Weights of a small GPT-style language model, trained from scratch on English Wikipedia: no biases in attention or MLP.
MLP neurons of a small language model. Each row is named by its layer, matrix (down: output weights) and neuron, and shows model dimensions 272-367. Each number is 200 + 30 x the weight over its row's rms, rounded and kept within 0 to 999.
A block is one neuron, or neurons of one layer that tend to fire together. Before each block is what it responds to, as a language model described it from the Wikipedia text at the highest values.

Responds to: Word-initial letter fragments. Short word-opening pieces (one or two letters) of words split into tokens, often opening table cells or list items: P·CT, Ch·ildren, f·eeding.
L3.down122,186,184,217,179,208,240,191,209,168,163,189,180,163,117,190,167,149,246,186,255,218,147,147,221,217,154,228,247,186,210,175,242,225,216,160,224,199,226,233,215,177,230,182,225,167,216,212,161,168,262,229,161,246,263,233,199,175,173,218,229,251,221,224,238,247,183,170,178,159,181,175,179,204,270,225,211,179,210,246,207,252,195,211,204,238,172,193,253,163,165,219,209,245,229,201,190
L3.down286,216,148,222,180,211,219,211,182,147,198,217,174,191,202,227,174,168,168,194,169,203,225,186,209,174,192,189,201,258,234,171,211,142,155,172,198,185,217,204,196,214,229,235,223,159,200,197,186,193,217,202,168,188,190,165,180,207,219,167,199,219,217,183,146,179,127,154,208,219,197,210,188,197,205,168,192,212,224,202,180,196,229,175,220,209,243,172,183,185,271,183,216,248,223,181,245
L3.down316,174,216,171,161,187,245,211,173,185,307,181,172,177,201,198,214,213,259,206,207,210,206,181,196,203,207,233,275,250,188,176,259,117,168,242,253,218,233,205,214,210,165,204,128,159,220,233,171,231,159,183,180,179,213,206,185,208,199,222,178,195,190,176,206,187,173,227,219,243,252,190,188,144,169,223,181,231,219,195,171,185,183,219,187,168,166,227,211,207,144,202,201,210,177,202,176
L3.down318,186,187,220,187,142,187,194,239,174,191,192,203,200,210,222,182,182,217,195,185,197,209,212,187,272,201,283,228,211,123,166,183,107,177,231,164,229,206,216,243,138,174,178,278,240,227,218,192,197,207,213,200,241,189,194,201,158,183,193,196,282,257,254,245,211,213,238,183,176,166,250,280,204,193,179,239,214,206,199,180,194,173,208,174,208,201,217,182,243,152,233,209,203,260,208,202
L3.down443,200,187,193,154,178,200,167,228,185,237,225,191,143,196,193,189,156,220,206,226,218,246,210,240,193,198,169,170,192,216,208,202,186,234,208,228,187,274,203,274,138,256,210,164,161,233,200,156,171,258,192,192,214,204,215,137,225,247,177,211,185,185,172,206,249,168,215,261,180,207,199,246,164,181,186,238,219,194,204,173,153,265,189,204,226,162,178,192,206,240,176,195,209,214,124,215
L3.down664,222,180,189,219,229,204,201,220,154,165,200,167,164,138,153,142,223,234,220,228,184,225,144,209,267,134,192,224,244,199,184,265,209,267,194,181,225,205,227,224,206,206,191,174,153,188,159,244,197,145,221,163,266,200,223,135,194,125,217,221,197,220,189,233,161,198,169,199,236,199,182,219,161,196,220,179,176,164,268,192,196,204,142,210,198,213,183,198,150,177,265,190,172,168,215,178
L3.down782,176,171,234,213,182,172,224,222,158,206,201,170,205,107,148,202,167,191,211,213,234,247,177,175,195,187,190,225,143,126,179,220,157,231,203,190,206,219,195,145,187,215,178,193,185,157,155,241,181,239,277,226,236,213,240,210,167,214,143,203,209,221,194,240,206,226,193,179,216,156,164,213,206,202,191,202,172,193,251,202,221,198,241,206,237,235,170,255,246,166,207,211,224,199,204,197
L3.down832,226,158,231,185,247,235,222,240,221,200,167,210,174,200,196,194,213,167,258,236,186,214,196,187,229,184,197,270,187,253,200,151,256,245,174,184,199,267,241,182,186,247,168,156,157,196,152,247,214,206,182,142,190,196,249,145,211,241,204,175,209,181,203,258,185,187,172,237,195,162,213,237,205,160,171,194,247,206,222,223,167,221,199,259,199,188,182,211,224,207,167,190,241,208,238,185
L3.down950,142,167,189,153,126,213,199,207,185,177,168,197,154,214,226,225,189,222,171,227,245,213,148,243,226,191,235,186,212,188,150,214,258,202,196,153,191,231,211,213,182,222,208,239,132,201,184,243,204,216,280,172,196,202,191,184,178,220,199,215,140,270,219,213,207,186,206,226,213,215,262,162,186,208,211,202,181,193,207,183,207,147,209,208,178,186,160,263,215,197,208,201,276,195,192,199
L3.down1144,166,210,204,183,161,198,143,212,176,195,222,168,157,226,239,213,147,205,185,231,203,225,166,258,237,218,233,235,143,177,133,247,221,202,167,186,156,235,215,247,200,235,219,243,159,189,194,270,197,187,182,192,235,238,170,141,190,204,230,238,169,200,174,149,182,192,219,222,239,172,256,218,241,178,157,184,196,190,196,171,164,140,196,201,158,189,172,239,234,208,229,225,298,244,184,213
L3.down1172,216,174,196,202,164,216,165,224,142,259,240,192,264,127,166,168,158,204,148,168,216,176,207,153,203,225,203,227,214,215,205,206,174,219,190,223,199,267,197,197,159,204,195,187,206,221,171,209,183,229,194,196,211,150,209,203,234,214,203,195,175,234,197,162,192,180,243,111,182,199,155,236,188,212,179,240,190,216,189,211,172,236,163,167,171,228,202,224,222,163,191,165,229,222,161,231
L3.down1208,181,234,143,226,212,200,183,200,201,212,163,120,186,185,190,164,199,206,202,209,237,189,158,171,196,201,240,202,198,154,177,161,167,200,207,244,241,197,223,165,196,203,166,189,285,149,204,182,145,230,237,210,233,208,213,222,187,283,207,211,192,232,242,175,241,220,195,178,197,225,201,211,118,244,231,206,181,189,216,173,210,176,228,180,225,226,217,216,270,169,181,213,113,252,206,185
L3.down1409,175,221,226,183,167,236,200,223,208,174,191,211,147,134,273,228,164,227,218,259,268,216,157,183,186,152,229,203,196,179,213,249,150,181,202,184,236,171,240,190,203,207,159,187,175,175,194,163,144,210,235,147,222,151,214,181,173,207,215,244,182,231,230,221,231,167,179,173,181,239,184,196,234,215,247,214,156,182,197,223,179,224,199,189,190,212,204,197,214,231,245,187,188,249,192,208
L3.down1441,219,224,212,192,177,172,196,169,188,136,249,207,154,200,204,185,224,236,175,246,197,182,183,215,241,167,256,148,244,181,182,188,145,215,184,236,237,186,242,277,204,153,186,218,216,189,214,167,116,264,249,160,174,185,196,262,218,172,195,219,228,169,244,206,258,177,196,188,184,194,225,158,201,249,204,143,206,217,203,188,252,223,200,203,229,218,198,153,180,145,158,211,179,215,175,289
L3.down1469,165,177,187,235,186,173,251,218,209,155,187,204,222,148,217,212,143,177,203,213,185,235,238,215,184,187,243,234,189,234,159,217,129,191,176,194,184,279,185,164,174,178,181,222,168,219,160,179,178,166,236,206,232,193,174,160,224,222,167,169,196,250,199,235,214,218,179,187,234,210,158,190,149,209,232,188,227,157,221,243,203,206,235,183,169,196,241,201,177,179,203,195,244,220,223,184
L3.down1521,203,185,225,200,214,247,164,176,205,181,204,187,188,179,188,189,249,181,214,283,278,152,179,230,185,185,212,209,181,185,190,249,162,163,223,142,180,176,252,187,211,192,155,196,138,189,190,208,165,265,229,155,229,201,172,229,163,149,203,183,189,202,198,205,213,177,179,239,252,183,206,159,220,239,208,222,162,186,209,212,236,250,263,222,248,176,248,232,137,149,244,209,261,249,223,211

Responds to: Start of descriptive entries. The indefinite article a opening a description after is/was or a comma (is a Brazilian economist), plus first tokens of list or table fields (Area code, Average, No.).
L4.down153,177,168,187,179,229,164,225,196,133,219,241,221,180,166,166,186,178,229,177,202,240,186,204,158,181,216,210,196,196,221,198,231,198,217,185,176,245,190,224,186,213,159,169,241,216,272,183,168,250,181,217,218,170,189,197,179,244,190,198,238,226,219,220,197,194,147,208,207,213,183,150,183,175,228,148,229,242,253,181,187,224,180,151,217,248,226,278,223,203,203,182,195,251,225,171,203

Responds to: Next table cell. The first token of a cell in pipe- or semicolon-delimited Wikipedia data tables, right after a date or number cell, usually a digit, empty cell, dash or parenthesis.
L4.down1257,251,194,235,237,163,179,195,127,176,191,221,156,215,204,213,183,217,170,200,184,243,236,200,232,221,177,295,240,257,174,217,215,108,227,216,200,197,156,228,204,205,175,203,219,227,210,182,178,212,171,208,211,216,185,164,240,174,132,156,138,194,201,207,264,167,247,172,131,184,168,198,235,199,166,203,185,222,205,162,208,234,185,197,183,214,264,235,176,239,174,228,261,186,229,156,267

Responds to: Table and infobox structure. Pipe separators and field-name pieces in Wikipedia tables and infoboxes, mostly header rows like "No. | Title", "Pos | Team", "UK Albums Chart".
L5.down106,187,231,202,225,177,209,153,210,232,150,197,196,185,228,165,190,204,192,178,190,219,166,185,186,241,202,164,114,155,217,189,175,150,152,216,220,213,223,217,196,194,224,175,227,222,209,239,212,224,200,208,185,241,156,184,244,207,154,248,203,216,154,203,166,180,216,204,272,138,222,206,270,115,217,187,202,227,239,203,195,199,187,197,206,191,196,219,167,157,201,177,171,173,196,201,139
L5.down771,174,202,187,182,215,193,178,187,149,178,219,224,158,202,192,188,267,214,193,214,181,203,134,193,216,215,204,228,205,177,195,229,129,194,229,205,212,188,203,198,186,197,197,187,236,249,212,231,209,187,199,219,202,231,208,211,200,214,228,159,217,181,149,173,174,185,202,215,240,195,185,212,159,181,234,246,198,179,236,143,215,123,207,173,153,214,219,235,177,189,207,200,160,190,195,221
L5.down1130,180,193,179,227,177,236,177,196,195,154,213,242,217,240,185,191,181,203,144,206,180,222,191,248,221,210,199,182,203,211,231,160,435,161,157,227,226,209,188,170,175,215,210,221,180,198,189,150,194,159,179,194,197,220,244,128,216,182,214,201,189,199,158,183,203,215,250,183,159,210,189,240,231,253,217,222,232,179,225,207,204,198,240,201,202,220,149,156,181,202,185,231,189,187,209,198
L5.down1448,234,231,232,199,237,160,247,220,168,232,182,169,138,172,222,174,197,153,161,204,223,243,199,215,201,237,210,161,185,204,154,213,113,144,201,235,147,221,245,219,223,177,245,159,254,137,179,180,217,201,174,172,209,200,225,173,220,183,165,169,239,155,128,164,219,263,174,233,193,200,203,232,198,202,191,190,200,254,198,202,223,244,195,168,277,174,164,177,172,214,228,211,182,190,138,169

Responds to: Structured-field delimiters. Separators and punctuation ending a field name in Wikipedia tables and infoboxes, such as the pipe after "US Billboard 200", "Summer (DST):", and "Record high |"; weaker on scattered mid-phrase words like includes.
L3.down61,198,221,224,209,176,231,136,224,250,187,175,184,193,226,221,191,206,228,198,164,181,141,184,182,177,212,148,200,220,220,212,192,197,183,225,231,198,201,211,222,188,236,211,194,234,257,215,210,172,186,214,243,142,179,202,207,195,247,187,171,191,192,192,176,221,234,206,180,231,171,179,202,174,226,220,198,187,174,229,204,230,216,217,233,164,201,198,180,204,191,155,223,183,238,188,173
L3.down130,188,182,170,152,189,150,261,181,173,181,234,157,209,221,196,219,204,125,212,184,208,221,251,194,178,231,199,181,150,192,260,195,221,208,258,210,265,201,255,195,183,227,129,219,191,129,220,227,221,226,209,214,161,114,250,188,194,217,148,168,234,223,191,161,227,195,214,174,168,137,188,206,200,257,205,211,143,207,205,242,226,154,192,203,237,172,203,175,233,212,196,198,230,200,187,216
L3.down415,177,132,208,230,212,221,212,219,192,228,232,196,175,216,184,168,156,177,239,220,267,225,205,168,212,239,87,211,214,172,206,205,171,174,156,171,231,193,157,193,163,239,215,186,199,202,207,181,214,210,183,226,186,211,178,214,254,206,197,161,146,152,244,162,193,214,171,156,190,155,161,209,225,214,244,213,284,202,179,128,219,191,172,197,258,216,150,178,175,197,149,211,230,184,222,185
L3.down591,139,185,214,214,124,139,251,226,217,201,219,110,198,153,191,206,151,204,193,172,190,226,200,192,267,213,165,164,197,164,171,217,182,195,229,181,231,183,233,243,185,210,175,251,283,232,186,246,233,209,214,178,194,175,201,194,288,233,173,144,184,195,238,155,247,239,142,214,179,209,164,189,178,224,208,214,142,261,188,216,210,186,209,182,200,200,237,153,249,206,149,182,199,213,256,221
L3.down657,196,187,188,194,235,182,273,218,151,210,180,175,216,229,191,181,172,173,198,207,232,194,191,254,201,203,190,203,218,233,241,203,199,145,206,213,187,203,229,248,146,233,156,200,177,177,200,212,198,165,143,193,183,223,171,181,236,168,225,156,182,148,220,166,222,195,232,159,218,237,216,217,163,240,229,208,176,199,221,204,175,278,223,214,217,236,186,197,213,237,151,229,218,162,221,157
L3.down884,161,240,217,237,204,183,206,210,214,180,215,231,203,93,150,227,218,164,227,172,219,165,271,228,151,180,245,166,182,178,196,225,226,183,167,164,214,219,194,203,155,244,234,158,206,185,193,182,217,229,230,187,216,208,209,194,204,202,216,141,154,230,181,173,153,227,175,177,182,247,250,175,228,131,167,151,198,220,219,207,249,203,199,199,179,194,157,188,208,274,215,207,180,177,235,221
L3.down898,166,154,221,227,180,143,175,189,212,193,183,230,233,194,231,215,192,227,198,231,221,234,210,274,165,224,168,161,291,178,161,197,174,221,182,216,160,205,207,184,142,173,183,195,185,211,201,207,208,212,181,242,154,174,211,213,210,260,271,157,200,205,201,202,176,130,233,180,140,250,227,201,206,241,245,185,216,205,192,204,154,267,187,149,164,180,172,170,183,234,175,152,207,118,173,175
L3.down899,188,179,220,155,187,192,199,206,237,191,187,156,182,149,220,227,183,211,264,219,211,205,189,143,207,218,144,200,119,198,209,252,172,209,240,230,206,188,195,215,195,192,189,196,216,208,196,236,262,198,252,173,205,196,234,238,209,229,178,222,152,213,205,188,249,256,152,169,197,163,261,202,210,193,178,240,228,166,219,167,212,166,226,167,241,209,184,227,206,146,218,170,189,287,153,197
L3.down968,208,201,200,212,210,169,210,181,220,206,218,240,172,254,187,208,200,257,225,179,232,221,187,268,223,159,214,209,193,218,133,193,163,190,234,193,209,179,197,141,193,192,182,194,196,190,217,237,246,186,161,188,205,255,233,161,188,257,164,149,146,210,127,181,215,236,137,170,185,190,181,149,220,180,195,184,238,166,172,163,217,219,216,215,213,240,218,138,233,165,170,193,179,215,237,182
L3.down1037,179,207,194,220,230,177,190,216,240,232,187,180,193,182,212,291,198,190,218,151,168,141,234,195,194,227,199,234,164,201,187,216,150,236,184,180,188,220,219,244,202,246,168,210,212,205,209,229,194,122,188,233,198,186,190,213,228,204,271,150,189,186,186,211,216,200,150,204,159,222,228,221,200,296,193,208,172,188,233,226,230,183,161,212,275,208,153,198,188,169,214,266,183,265,183,221
L3.down1133,184,173,178,175,203,182,295,214,226,193,129,165,172,164,130,262,194,231,186,139,259,149,200,197,188,252,174,162,194,211,178,227,207,184,251,201,223,246,215,160,239,209,178,142,179,213,182,196,192,211,203,239,220,147,208,175,181,159,164,181,246,158,163,177,197,250,223,224,171,195,269,194,134,196,182,220,168,243,197,255,212,161,224,194,225,210,204,242,252,277,205,229,156,220,242,215
L3.down1158,156,157,152,178,174,171,224,184,145,177,227,151,222,165,230,244,195,200,168,226,253,139,165,206,189,186,147,212,121,174,143,220,171,198,211,201,205,189,202,206,200,259,239,202,204,203,233,210,191,227,203,185,197,123,248,215,230,234,253,200,216,181,201,157,225,218,239,218,189,212,211,196,226,171,156,212,241,189,213,203,211,238,165,184,195,203,187,166,217,190,146,195,205,197,184,199
L3.down1210,255,198,226,215,271,202,243,228,150,178,224,151,226,152,217,231,154,187,195,170,186,196,223,208,198,218,214,190,193,224,171,202,180,152,262,245,219,186,241,179,173,225,222,189,218,219,193,226,187,204,171,218,192,174,207,138,155,225,146,238,185,199,189,145,293,271,179,185,210,215,143,105,184,185,177,146,151,280,170,259,201,178,202,197,232,221,216,161,239,216,196,206,238,240,209,234
L3.down1275,210,193,183,206,185,200,219,241,219,128,203,172,197,226,208,232,200,169,211,189,189,214,215,186,162,175,214,177,193,248,191,215,135,216,220,168,204,180,195,189,201,196,228,219,266,119,197,221,125,196,188,132,188,207,243,159,226,204,178,269,205,223,189,220,247,194,166,194,151,165,230,192,219,189,213,213,163,198,189,223,225,222,173,207,211,134,223,178,197,228,188,176,204,183,128,148
L3.down1350,164,203,187,147,180,218,223,188,243,220,154,200,172,236,187,197,155,272,163,142,249,256,192,225,180,253,202,216,202,207,227,165,121,229,180,171,199,198,196,183,211,162,171,157,228,204,190,243,181,211,166,215,218,159,194,167,189,205,163,197,171,241,195,167,237,240,202,282,196,235,264,206,194,133,197,220,179,203,231,205,148,161,258,205,235,185,170,203,208,221,199,171,169,176,187,189
L3.down1454,253,225,156,200,231,191,176,136,112,200,200,190,200,173,148,187,183,205,220,204,268,223,145,253,163,209,193,208,170,196,226,199,108,241,224,204,218,109,176,199,239,192,158,168,193,189,193,202,214,203,206,205,228,138,208,146,215,219,174,208,218,167,153,206,162,231,197,176,210,176,144,202,197,200,223,216,197,153,206,260,224,220,167,193,164,198,201,169,269,203,230,221,155,204,150,231

Responds to: Line-start markup tokens. The first token of a new line that opens a list item, table row, or section heading, such as a bullet dash, a pipe, or ===, mostly in infoboxes and lists.
L3.down18,171,223,189,247,142,197,147,248,188,175,203,220,232,145,270,242,199,201,185,183,250,173,164,191,188,223,209,198,178,171,181,230,117,124,169,232,159,191,159,191,166,176,215,229,201,211,243,277,188,197,204,237,229,163,167,222,168,215,208,222,191,205,260,156,182,167,184,173,227,215,230,197,193,178,165,197,171,169,238,180,175,178,213,204,213,179,210,248,223,233,178,93,176,177,229,209
L3.down56,194,196,202,186,180,184,165,170,182,235,206,189,241,206,182,156,220,216,239,226,209,192,258,203,189,193,146,227,226,138,179,173,186,164,239,242,164,209,196,215,248,188,212,197,189,206,172,248,170,193,211,206,175,155,222,205,210,222,232,166,146,195,174,182,224,194,194,169,186,176,215,274,132,162,145,202,211,248,195,194,142,236,189,217,204,186,241,222,164,215,191,176,191,215,144,222
L3.down158,204,199,177,171,153,197,143,255,211,219,222,168,201,236,159,140,228,221,195,203,249,173,228,193,172,221,181,216,178,224,209,214,144,217,226,203,227,182,241,212,224,219,244,158,270,192,161,217,198,166,226,195,176,210,197,211,195,174,160,203,192,182,202,232,214,192,180,212,183,241,181,202,195,203,150,159,164,220,233,182,174,210,194,176,212,208,208,219,226,230,205,226,198,193,217,164
L3.down426,183,230,207,183,189,191,203,237,227,201,251,222,194,224,168,214,196,220,296,181,197,256,245,213,170,235,193,202,148,217,220,247,180,195,176,157,263,208,159,199,184,193,178,153,230,233,221,231,215,219,253,207,159,183,249,206,190,166,209,172,208,145,224,200,228,114,194,273,172,161,168,213,234,218,252,160,222,183,231,198,185,214,202,189,204,200,242,191,253,185,303,191,227,246,184,190
L3.down479,178,127,273,163,206,198,177,142,212,180,222,168,222,175,164,233,166,209,205,172,221,247,168,218,261,191,188,170,155,212,160,137,186,238,230,226,235,229,206,206,174,204,233,220,183,184,233,244,201,194,210,185,242,196,229,231,216,211,214,220,185,176,161,226,207,196,228,197,174,229,251,159,186,188,229,197,185,276,231,190,197,203,204,212,151,160,162,189,229,195,252,140,206,191,212,145
L3.down566,181,220,205,201,182,227,185,199,178,238,246,208,199,208,190,177,206,280,215,226,263,141,201,185,208,232,198,197,204,128,186,208,191,199,205,158,192,159,178,225,258,153,180,213,163,232,177,223,200,184,168,198,241,217,178,158,201,202,157,181,110,170,235,216,213,143,197,263,178,213,201,191,156,169,234,222,250,210,210,206,192,169,169,175,131,191,172,214,161,242,205,225,211,183,190,248
L3.down610,198,195,189,214,217,196,153,229,223,186,194,210,180,162,169,203,225,176,175,211,173,173,214,218,157,224,158,277,221,255,219,202,58,240,227,185,214,173,203,162,185,190,209,167,205,242,207,218,190,166,201,266,214,198,209,234,178,179,228,219,199,166,204,218,138,269,216,172,209,235,188,213,178,202,158,195,219,187,185,192,243,252,176,192,236,234,209,196,196,185,186,128,222,202,216,216
L3.down680,218,213,217,246,209,195,221,163,201,208,245,219,221,252,159,182,215,175,193,188,218,198,276,176,136,221,195,200,267,190,232,179,171,226,212,195,240,173,175,200,227,185,135,167,196,248,152,218,197,204,204,214,212,189,264,195,192,187,210,156,220,243,227,222,201,181,132,267,155,204,148,261,202,222,184,185,173,200,188,264,194,237,219,176,187,191,196,210,239,143,197,186,207,226,242,187
L3.down719,155,200,162,233,231,176,95,173,245,215,213,189,190,188,180,143,233,193,216,193,242,196,165,215,160,258,195,191,251,202,215,207,148,205,191,164,237,229,178,186,220,169,192,227,236,243,180,196,223,198,219,241,234,243,247,155,217,207,222,169,236,276,198,150,196,178,176,253,216,207,190,211,214,192,175,154,233,190,213,231,197,142,243,188,207,177,248,212,192,190,163,200,207,211,226,201
L3.down754,205,201,224,211,226,206,192,199,152,198,156,199,180,231,168,222,196,194,187,216,222,218,184,258,220,228,191,186,191,221,206,228,130,162,176,146,169,194,179,203,162,160,233,246,249,185,234,272,273,150,216,195,211,205,235,223,219,210,161,165,231,182,219,200,168,164,158,153,186,221,181,200,214,216,177,214,235,172,209,165,194,222,233,151,246,216,175,178,197,178,224,213,221,193,210,181
L3.down862,184,159,217,232,182,170,178,208,213,218,268,178,184,210,173,142,190,211,227,195,226,192,203,193,182,199,229,226,207,198,223,209,170,240,191,200,181,214,200,250,198,202,182,195,177,192,155,244,235,128,195,198,192,221,256,177,216,150,170,249,202,199,202,183,240,143,224,224,206,180,145,217,164,227,189,183,220,148,166,208,198,202,150,219,169,205,239,190,194,185,187,215,212,226,259,249
L3.down882,191,189,239,221,174,156,145,180,192,236,184,180,232,189,138,134,166,175,168,226,219,189,166,198,193,202,218,199,182,208,194,217,203,228,178,213,171,246,222,210,206,242,217,203,182,209,242,215,266,233,202,196,229,216,192,203,188,196,139,222,247,254,225,221,234,156,215,244,240,188,217,230,179,214,175,183,242,183,173,197,239,190,262,178,212,202,220,242,168,216,172,196,175,235,187,180
L3.down991,205,159,242,168,249,215,184,207,183,200,180,249,180,158,236,183,208,178,233,162,188,190,171,195,180,212,166,222,213,171,195,180,156,179,201,246,202,153,226,149,237,152,216,184,198,208,190,202,218,203,175,170,208,201,193,177,203,189,199,220,179,235,189,194,265,166,180,211,163,156,183,201,245,208,142,205,200,218,196,158,161,199,166,225,227,194,185,235,119,208,254,191,168,200,185,178
L3.down1060,120,219,153,219,113,215,203,143,258,214,169,199,165,205,172,204,172,199,216,192,215,199,234,165,231,180,233,230,170,179,146,217,219,126,216,209,174,182,187,233,202,192,187,196,239,147,199,259,182,188,226,206,235,208,221,231,221,216,244,165,167,196,204,228,235,251,233,226,206,199,253,215,134,168,213,203,244,207,234,198,226,179,178,213,204,201,248,233,164,218,241,226,199,178,179,220
L3.down1369,181,192,162,222,215,212,209,257,209,127,178,206,229,191,197,142,247,202,155,173,187,192,209,150,205,220,179,189,192,195,236,214,76,187,150,188,254,194,187,192,125,196,157,197,221,287,169,180,184,168,237,175,224,223,204,178,174,202,163,263,239,247,217,149,199,172,247,203,207,227,223,226,233,170,271,201,249,181,160,188,158,224,226,179,299,197,228,213,184,221,208,191,227,167,176,194
L3.down1478,242,203,175,184,211,203,146,215,219,224,299,226,222,183,200,193,249,232,143,229,238,230,209,188,138,185,173,260,197,201,205,224,113,226,203,198,196,192,181,218,215,234,191,206,195,153,150,180,154,163,230,221,241,184,151,219,206,178,186,97,195,225,211,197,222,205,206,191,208,178,142,205,236,231,185,250,182,222,191,203,160,205,183,167,244,203,201,218,170,203,218,171,227,173,244,200

Responds to: Predictable formulaic continuations. Highly predictable tokens in set phrases and templates: the D in Summer (DST), Total votes, table pipes, same in "that same year", and mid-word pieces like outdoor and Jersey.
L4.down702,126,202,236,236,249,224,230,252,171,163,167,210,148,161,236,219,234,221,186,145,169,207,211,213,202,214,210,240,159,254,197,125,153,177,175,181,198,194,197,220,210,214,204,181,216,216,255,164,199,258,211,235,233,194,193,229,213,189,109,193,196,208,171,204,270,215,207,225,220,206,158,201,155,182,170,199,278,160,173,219,168,141,203,209,210,251,240,232,137,197,206,175,199,233,179,215

Responds to: Table cell numbers. Digits and separators inside pipe- or semicolon-delimited statistics tables, such as league standings, chart positions and percentages, especially mid-row cells.
L5.down366,222,191,203,192,206,221,260,172,240,179,184,216,229,245,161,199,203,210,188,178,192,189,191,188,178,170,200,182,227,236,191,189,129,139,189,213,204,241,202,255,196,226,183,226,219,242,127,171,210,203,193,230,219,174,162,207,242,192,185,204,205,221,147,177,182,246,141,205,145,168,173,177,227,175,190,229,231,179,194,225,187,181,212,191,224,148,151,210,219,185,190,190,278,184,185,203
L5.down612,164,192,240,215,171,234,172,180,187,211,197,173,220,180,186,219,234,212,184,218,245,169,143,248,177,162,212,192,211,181,186,178,156,205,237,218,118,197,174,121,242,176,232,200,200,208,149,200,202,213,199,187,220,216,197,199,223,205,153,184,196,235,176,257,180,234,195,176,206,271,230,248,212,156,222,195,252,231,208,225,228,234,214,216,170,223,154,135,188,178,220,244,176,208,174,172
L5.down1046,240,226,185,229,184,179,200,175,201,209,215,178,207,215,218,202,196,206,198,155,180,199,153,198,201,175,190,156,197,229,209,189,109,188,191,190,232,243,243,194,214,215,215,200,175,194,159,173,159,225,202,230,219,209,188,235,223,168,230,175,197,226,251,226,236,220,176,226,224,202,216,187,202,184,196,233,110,248,166,226,214,201,235,189,235,210,196,161,171,199,188,232,233,195,184,231
L5.down1490,196,166,189,203,204,245,225,109,187,198,227,184,217,205,210,218,177,218,235,212,192,224,176,185,191,208,101,220,188,170,229,169,162,211,183,250,228,195,166,269,185,188,279,184,220,214,225,212,219,193,208,208,204,199,194,228,234,197,189,151,232,201,194,200,169,189,210,162,192,224,248,248,225,187,229,218,212,214,221,178,213,184,215,242,217,210,129,203,216,209,203,231,210,235,155,159

Responds to: Structured-list block boundaries. Line breaks and dashes that end infobox-style key–value lists or tables, right before a new heading or section ("= Haida", "Population", "== Places ==").
L5.down18,148,177,200,236,200,171,204,189,161,228,188,186,208,182,165,196,189,200,262,235,158,172,228,199,173,204,167,205,209,241,168,233,161,237,190,234,227,195,169,202,176,257,227,189,233,174,212,235,264,192,198,128,160,210,233,212,229,232,198,221,203,227,204,212,196,201,153,203,177,177,221,207,184,157,174,221,222,193,226,234,178,164,153,208,173,196,184,232,211,234,202,155,177,149,191,225
L5.down669,170,236,206,219,220,225,166,230,231,194,196,199,228,147,213,159,176,214,171,135,215,178,152,214,175,234,195,235,188,188,202,189,65,208,226,179,209,182,219,170,171,175,196,150,185,212,219,162,257,198,178,165,221,223,179,235,195,197,178,199,184,275,197,187,184,142,202,208,176,208,189,210,213,231,201,179,182,185,224,185,191,185,193,191,252,225,192,154,178,200,207,259,270,158,209,187
L5.down741,202,160,151,170,205,216,191,203,179,249,193,187,208,189,130,171,181,205,197,187,244,217,205,223,231,234,183,209,154,217,180,192,190,200,222,231,186,236,228,178,168,193,216,148,249,205,232,176,201,205,164,206,188,201,227,180,255,213,201,193,163,179,166,178,156,217,196,188,260,244,209,169,230,228,192,230,210,169,243,207,168,219,237,213,240,214,200,155,175,159,167,208,181,167,239,229
L5.down1166,219,175,168,209,183,172,202,218,251,245,225,206,214,212,260,144,232,195,260,186,186,138,174,238,189,188,184,208,198,133,179,235,96,159,163,175,236,124,250,223,184,194,204,181,229,173,228,219,176,205,198,190,214,198,176,204,235,223,198,219,186,213,202,231,254,196,182,231,166,184,258,217,206,172,234,159,180,221,200,192,162,187,194,164,137,221,227,249,178,169,240,256,232,228,182,175